MLP neurons of a small language model. Each row is named by its layer, matrix (up: input weights) and neuron, and shows model dimensions 64-255. Each number is 128 + 24 x the weight over its row's rms, rounded and kept within 0 to 255. Numbers have three digits each.
After each neuron's rows, "fires after" lists the tokens most often just before its 100 highest values on Wikipedia text that the model never trained on.

L8.up1064:160134083106144121158087145128151143098130113089122173160122141097111029135074111148095149115105130119078121161137145108120174139118156184120139103089123156125114155099122151149158130125129145120148134178126143149141111129107081173116127143172141155120120117074136122114131101129181172107103085161130117128116123073135170090113131146139134124104133115156123186102110095121120106152136143106137130158077129113128134136141137105111090108147143060129123092096084136099137105130139091141128118099126125109133118114137119155129127111105094151127135154173118134138116117085119138116
fires after: " |", " in", " e", "a |", " a", "s |"

L5.up898:133121134090120148147125117156133143140052142163102138158128101108134115122081116149128145106161128159121122145084117166165101123141113100125128126087133119136095106092143136142122134135157155131156144169158142118142150142162131196124102084128130132142141105119128137152149151140143096117146110144099164110097119142117103112152158144116115123131156150116155133152130210129117112154068095158102149151117119133106118172140164143130152106148156112135140090070118124153107116131168105176152125129133163145110117129110140127118132164150142121147125121123123111167160141095116127101
fires after: "uz", "u", "i", "a", "o", "am"

L8.up1034:134131058117149171131132093130142117105111147143131135121131118119121107127100151147126166118111112088117099146126123140124085137133147102094136089144097132115140142099120152133095124110125134087160156129136095135115125122080108134129142131131117101082125120101147145157165084148153141143128117135118161141152110111154089136090118161115133100202109137127143169161087159143127131180158124126132148119146125118114141125168166119126098064087143112118137179160105115110156148147114132107085106141126154152115116110127138108079125118123111140133172162100135130160112131101164118143
fires after: " ", " of ", " ===", " ("

L8.up724:101104110167126179142161139145095137161133096120110134125126145164154104133109187159128082136143150067114119118153103141163159178143155122154108103134155124107117140115118130159110107158126108146143125179111159106150176082122070126098100117132128134109167107131161127133119160115092149143129144142118151123118131148125139151150114112140105104113146117138092109120138099123131086130174078095138155139114097092151157112173123110095175092154081148159133148121136140151102161151136105114158161121129121116174136110113143115094151134162155093143133108131137117108098109091141111137
fires after: "\n\n", "\n", "i (", " \"", "-"

L6.up791:167147130118146095122109107112137162137110112099126137090120163141128081060121163133123136115093104142137121099173154128113126175108136124114140142094110147110134138142158154176139134094103131126148136139125083125137140158097130141158068169125146152102125106116153121119109095128161126150107187099103109129053123078096143097113145155116118156144103127136143141135100107131133098140102135098132121156153113190102129155090140104101114113119132124128150121109087108144144142152129138136119093128165155152131128142157121099087119152136138089095134088124158148131160108097131097116
fires after: " | ", ") | ", "1", "0", " (", "2"

L6.up592:116178079171132176118151196115143148096163103108108129113088152135158114121157098139081143108121093105129116121059091142102110151133114131118126115140109136116112126089123152092119130173178149120104114143089151105145151144134129127118134139148114121166165115143115120135130141141133141173124120144088131151111095132097146096132105117129113133117150125110107137107116104141104088161161087150112078164127146137101148083103127076141143116153123140115159155133115108143163120162129106111167163131122146119130114113130140112171124123127107163112125134159087092140149119110162103092
fires after: "\n", "-", "|", "- ", "- •", " |"

L6.up844:141152124102212159124142111135133131120105139098086113114129098123136134122132111097117139107187126139100125128102117107093142164072088127164094127076116124111102103095084153107160136121134141108084100113160129137097155155097104171133094122120123137129114119107177101106125121106163126090133152107136138131124098150129122116136115171129153152143153114128168126119109098106121110164144119171085157153147131173115139118130142116179136107153155089183122147129125098107176134115169108162144165110125160116130110109073134136176117143108141106124159122110145092132099160140157091123
fires after: " (", "°N ", "^{", "″N ", "E"

L6.up1118:135166126104140125124126142136173131147131135090132139152128096112137117131109140132082116073132131147126121155129112130100159133106160075116171166127138138150113134141151114130135079091129189145142149132148141175080117111125111143094119079131098164134115118119126146155120127128128133115145101190105116122162088130134148040122143092149123102100116138116130171123128116132152129130163105169136127133105110148085125113118122092140085113134128127131117153096117118123182132184110141155180131145148126109133137108124090123143086149145147126136135077080124132116143109096084097084
fires after: " |", " | ", " in", " |  | ", " on", ") | "

L6.up1208:123140111127164118125135136098170160155146168134087148124158105134148099164118113162157157107112129109124118181124139123123135098070113113151182122111142143151129124105153118115134127098164142118136141109135100131100127119113065113131069113142093177150115167132111143152128127129176127139173117146091115144122140184121128044144110131057149126135166141128085128120123115155137098120089151159121092108129160120132132131147121129137118133127118129094111140119115160099153136158137176151187131151127120136131134107132095102079148161112139133133175103132177121136113142146099094092
fires after: " ", " | W ", " a ", " | ", "-", " A"

L6.up199:149133135128142144148133115152152161120085131115105091160129154075103149134139133139126100132091114106136096159082158155126148136153144142128161119126116130137145109143172111102103142122088119092132145111140106176107130144128115151130141113138151125159133142101100118162131069134152140114137136159139167124115105117118175114166147132108119136160129103117109147139135146097106117128093113145116148160146073133098160138150114104144087087136123146124128135121102107162153101169125133152157116067149143089135130109108144063126105112139149164062131133106161175123130125094136122109
fires after: " ", " of ", " over ", " $", " for ", "ing "

L6.up13:145139150148161075148133148137159130137113115124126169145159100140110120112172163120126117110140095143113120145170128146129111144118106098111129093110176129130141159146123131137129135111130127154157106118152115144118133151108130109112129094117110133075102096096068104083136115123151138111095148118132173106095133146148136156118124149095130142112087155146138139121075132096118126126084127104129088131129139140136133112144135147103113129148127169147162134120110151123112112177124163145106162114144112104044108154123125107137113137175155137152125180086129159106150109149126136143
fires after: "==", ")", " ==", "opulation", "===", " ==="

L5.up539:151132125116142145128114081120112117110080131129130130141118170116077128127124147099152099144166110167128115148086102136175124133144128118133133128114085126134124118088143097094088147131128137109145133123133144090134144137103113169132063089132140165162114107100116136108108138127158117123117085146113148104122133158093088114140143174066136159150147166149140123121159179178079093127085116164101108082137137113099122137123160119124108106144144105114092125103098109132118094146145094153136186124148156138114127123091152184104144155115124129131136127107118093128081127109100128090
fires after: "uz", " S", "u", "o", "i", "uk"

L2.up327:145152160120155128129142102136096088127134128114151114125127115107122120142112106180113139093075092121109136115138126116143166108164079154134113116168101149105135143099139173158190133090158094111107118112143142120159162142102125099113111109142105103160100135113136104178094119092126096153124119138077142149117108123171104129145134130127134142128151136158155108082112122116100105152124135140143133154129127129114098127136139140104106156127133157100163107105116133119136113152143098160143103099125133131101113072163128116134113102158134204159139112183131150191112140127169142126
fires after: "\n\n", "–", "\n"

L5.up957:137141115115108154174126150116131156168133115126133142146141101115131078144128163152079134088120162140137148133129089170141079108157152130162131130098133161129151156149133133143147185128127152143171131174164137112094120132100131148101145135136116099121112161136110099125145128109144126101162138132143146102100114140155072092099106183092134104121135115143118103109088141125119121137096067182150147071113136104134161100117162100073129148163127104145157107111115072113148106106150155111074147162121117130133131135150112091086133138164135117093144106134119138105131133148137127112
fires after: "==", " ==", " in", " of", "\n"

L2.up335:165123141120087092121121117131149121113127077126136189082166135127163097120088135152096128098078127130127106148128127132104111113156149142165113082099115140164171176173099089171126118118180111110125123158111125117130126116139154103155129121115121082139113154122120125075145143094169132110115191141166110081164102133141164155152167128129108131146153090148130086131124151113147080092125103146135102121139161131099107099123125144088068102130101129151143141118098066145151121097092125108111069155118133133141133141137125117111125130152144156115151110162141155179095094126122154128
fires after: "==", "'", " |", "===", ")", " ==="

L6.up1136:135153118138155151142113175138107129154121147145101121139124093125170079158147125124088152101097124131114138156117146106070149152150083081114136118144109113127071144098126143147118095101175114107154172108106131133117124087160141106112127135121156103156154114130123137104143136138108091140151126132146155120116165150152157146132121124137144151118123083097062106163095132137120096114145115139133119141102127123143121111157147107115102120148164093109158154092095093155144136114142134124089161132102092146123108112144141092113147119121153093090144110151196137108151134145149148140
fires after: "==", "===", " the ", ".", "D", " "

L2.up743:099130158123155139107120135150121136089142128132131141111113132163132187112129119140087138099099125139092072156168142157109131111110138137146080113147147117131112168120114114133133083152106135151101119126125129106113117119112133155084125131161119147144154093125134102133110111112143120123148139117084119076125146159133125109173161116164112152111144137142135094152107136089111122151111129204148113125115114077138101154170155149087160137141092142132173129106120144097092150168089099105121152123120112142116140137120112124152145109174127114150176156125138117146124157150169098126
fires after: "\n", "\n\n", "-", "|"

L2.up23:147129136114123108135102090175106170110133100122151136120129113127125138148131107107103108120161150134108095145115135157095093145138125132120142100154118168126110165084156130129151078132168143141120141173106154129092138116136090118115099100142126093158129130143113100139135110087126105137136154125136120110131130158136161117127151174114155163101155174154139124139135132127153160091149095118135123128136150133121085202173119153104126120174130101171148146094103094146146167124124137136084094104105111110145124111134122125119116084165127154126143141152137135095128159152082147115
fires after: "\n", "\n\n"

L6.up637:095158099129160140137134132145133136129088145093112127115126109111134093123169099116093135106135090141086105124171125147125170139135135133117118111119091128150129112122130134093120152122127134105102134139149165133097161124148115140097123096149152131153148089135153167180164119153130084136150150162149142110129100175098170097133120092084171131123115112152141131115096119108100120164123112160103144101099157133101155124135133118150128109127120106119160145140086081118135104106120067158175123147137153099130107139113113144157093142123125134135155122140054099180099158121110147110
fires after: " | ", "′", "\n", "°N ", "^{", " ("

L5.up464:153130098103154104157101114107126142156150151149151148097135130128108124144139091121075120079103128088118126141142120137157110136126134153175137145207099118117119104101133119142123110117149125138098129164152135128136130125078104130098096131133131114149126151103126149102099098118158059130124143171100125125081169179116115150108137124121121148142136166129097123140105167107158122163117122141103127112132086118100116159155102119116104117119141168117147123114117112151084102103131075090125145125127145135099135116116132138094111099161101158108109133127133139162131151118103109137
fires after: "\n", "-", "|"

L5.up765:151154123101142136129146140156177126117130143155142143144149128125161090128127127156139132097109153130125098166169106125106156164147096119140157141146128147173145152122139125126150176098171134096146134146122141139125125135113105135128130153211144106176094126103142141168088143138133142110133119091129109113154117129129111126088072093090116106144094097130109111102131162152133133132136097143181159124068163154139117101126145060145126068134114108113116190128153093113179120119134126174131121132116103127135121121125133145085099140120162170108164122132172119151089127165084117110
fires after: " | ", ",", " |", "1", " |  | ", ";"

L5.up960:128148153140116165117131128139113148088115083129134172095095121146101131146100108139086161123103099100097101127088106099156099161132168107106124132126119145137105119105122070149127156086149131132121117165137160136129158147125135117092132129163084152147139107085149135109134117081139114126150126154156116110137134148118143090120108126124161167152142128144055163122124116159136137154159081153111122127155124140078119127104114128140135117131140156119107118099123110104074140164082122075144163144109103159139117132142156149139105160039118137187110112157104128168125128127152123111
fires after: " |", "|", ") |", "otes |", "|---|---|---|---|---|---|"

L5.up1196:126123102110123184135118158154096133177111148129102131118120099133136136164145108131157105133138141145135078159141141116102066093168150119123151134159122137122104121096151106098095132114150147111149106126165118154144141155169120140092157111075118100158154148080095117115111156146110130116182128140136164118109110105089096108110103127093156126169142126132125134118136146134145159152112117144112095173142130147105103088146120094114126132142117125178116127120079102120130110101173137120067094116106120153134151127132121096098107126122085148082184111154109105125116116139131164078
fires after: "\n", "\n\n", "-", "| Year", "| No."

L6.up279:108151133152130144120099142170114130142122142097140163135139135116130112167129134137141129117110147113145112153129088109068075139166151116143153049159190130121100144115097141115112133119159168129126151143137154141127134144121150114079102142093121142182143139111105152120131127108107110175108107119152148116126173138129134131137092087143118132136159126161104089136094139165157116149134082163113158118062117125121135073157097104129117119159134138115119170096114171108145137130101155126114132138115107149115100156129129136118145129119138107149118097124110113118093130156118117114
fires after: "\n", "-", "|", "  -", "| Total", "andidate"

L9.up858:191178115174085133165115096114134175149155122160155161132172111118140093129089137136076151126098113131133106157146150153142096146121192087129118112142139146143131131125137090139136153112173085087127108112094129155146117101142076126136120150122129093128154164143107143146144163115108090125135134129169123126095113165138163121108177129101122151120115144126079135120099145127099114173120138133142081136108106119110153122187105085066112136145154116160091117092142119156132100135110131131148154137142150147152143140145140116139131107116148162104147114158159115151101118133115138136
fires after: "\n\n", "===", "==", "|", "===="

L8.up440:134134158156119166112103114121130113173128153119123142141085133144105137139152133148103111142128097071142113099089136112142147109145084159125144092117127138099105135076138118176087120143156120144134158133114104122138136090118095152116121106086075114126160098132113127129125102078091140133144146146119172080146143141094146122132091107131146128092152150133110085141077137173153139114082126109106145150077133084143130138145064117128121109112108186162141156125108132114142153091144111100128114102075128110106146135155151143133161125165109147086153100117133125140118114159114109148
fires after: "\n", ".", "2"

L6.up271:130191129126145138127110176164132111138148142107143131103123075173131136134104141141123105143111149126124148162121120150112100113113093100149109083141122150112145154127144129152132103127115151107071115083128169141133118098105108148117150107129065131146166118133103081143113146117117102152162117146148133119141130143088132105109125129105127115154157157167139110113130147173143112142110080124132144141122174109103139116162129135103114103126136161132099161138129135152153128121097148119099115097084136127127124125133104116139145095115157160101128075157137124170113167132123143135
fires after: " ", "-", "\n", ")", ", ", "2"

L2.up156:148129141131107132109102115139119165137122150159170109144115153150075102055127129127082096144122137132118091128131128149103124141140131114114181117113149132083144130145110099178144108130163105085079107151157136126113137133127087138119140109131137107110103079136128120142140068108157124133103133137135102138081114097142168147125139167126127188139121166169137137104114184117111126087104140123117123088169128112094112104142124132096094102131135170146181114118141100138135170115143134096119141146124084102107080092122139135136101153108116117121132140096158160110136121146096118125
fires after: "1", "2"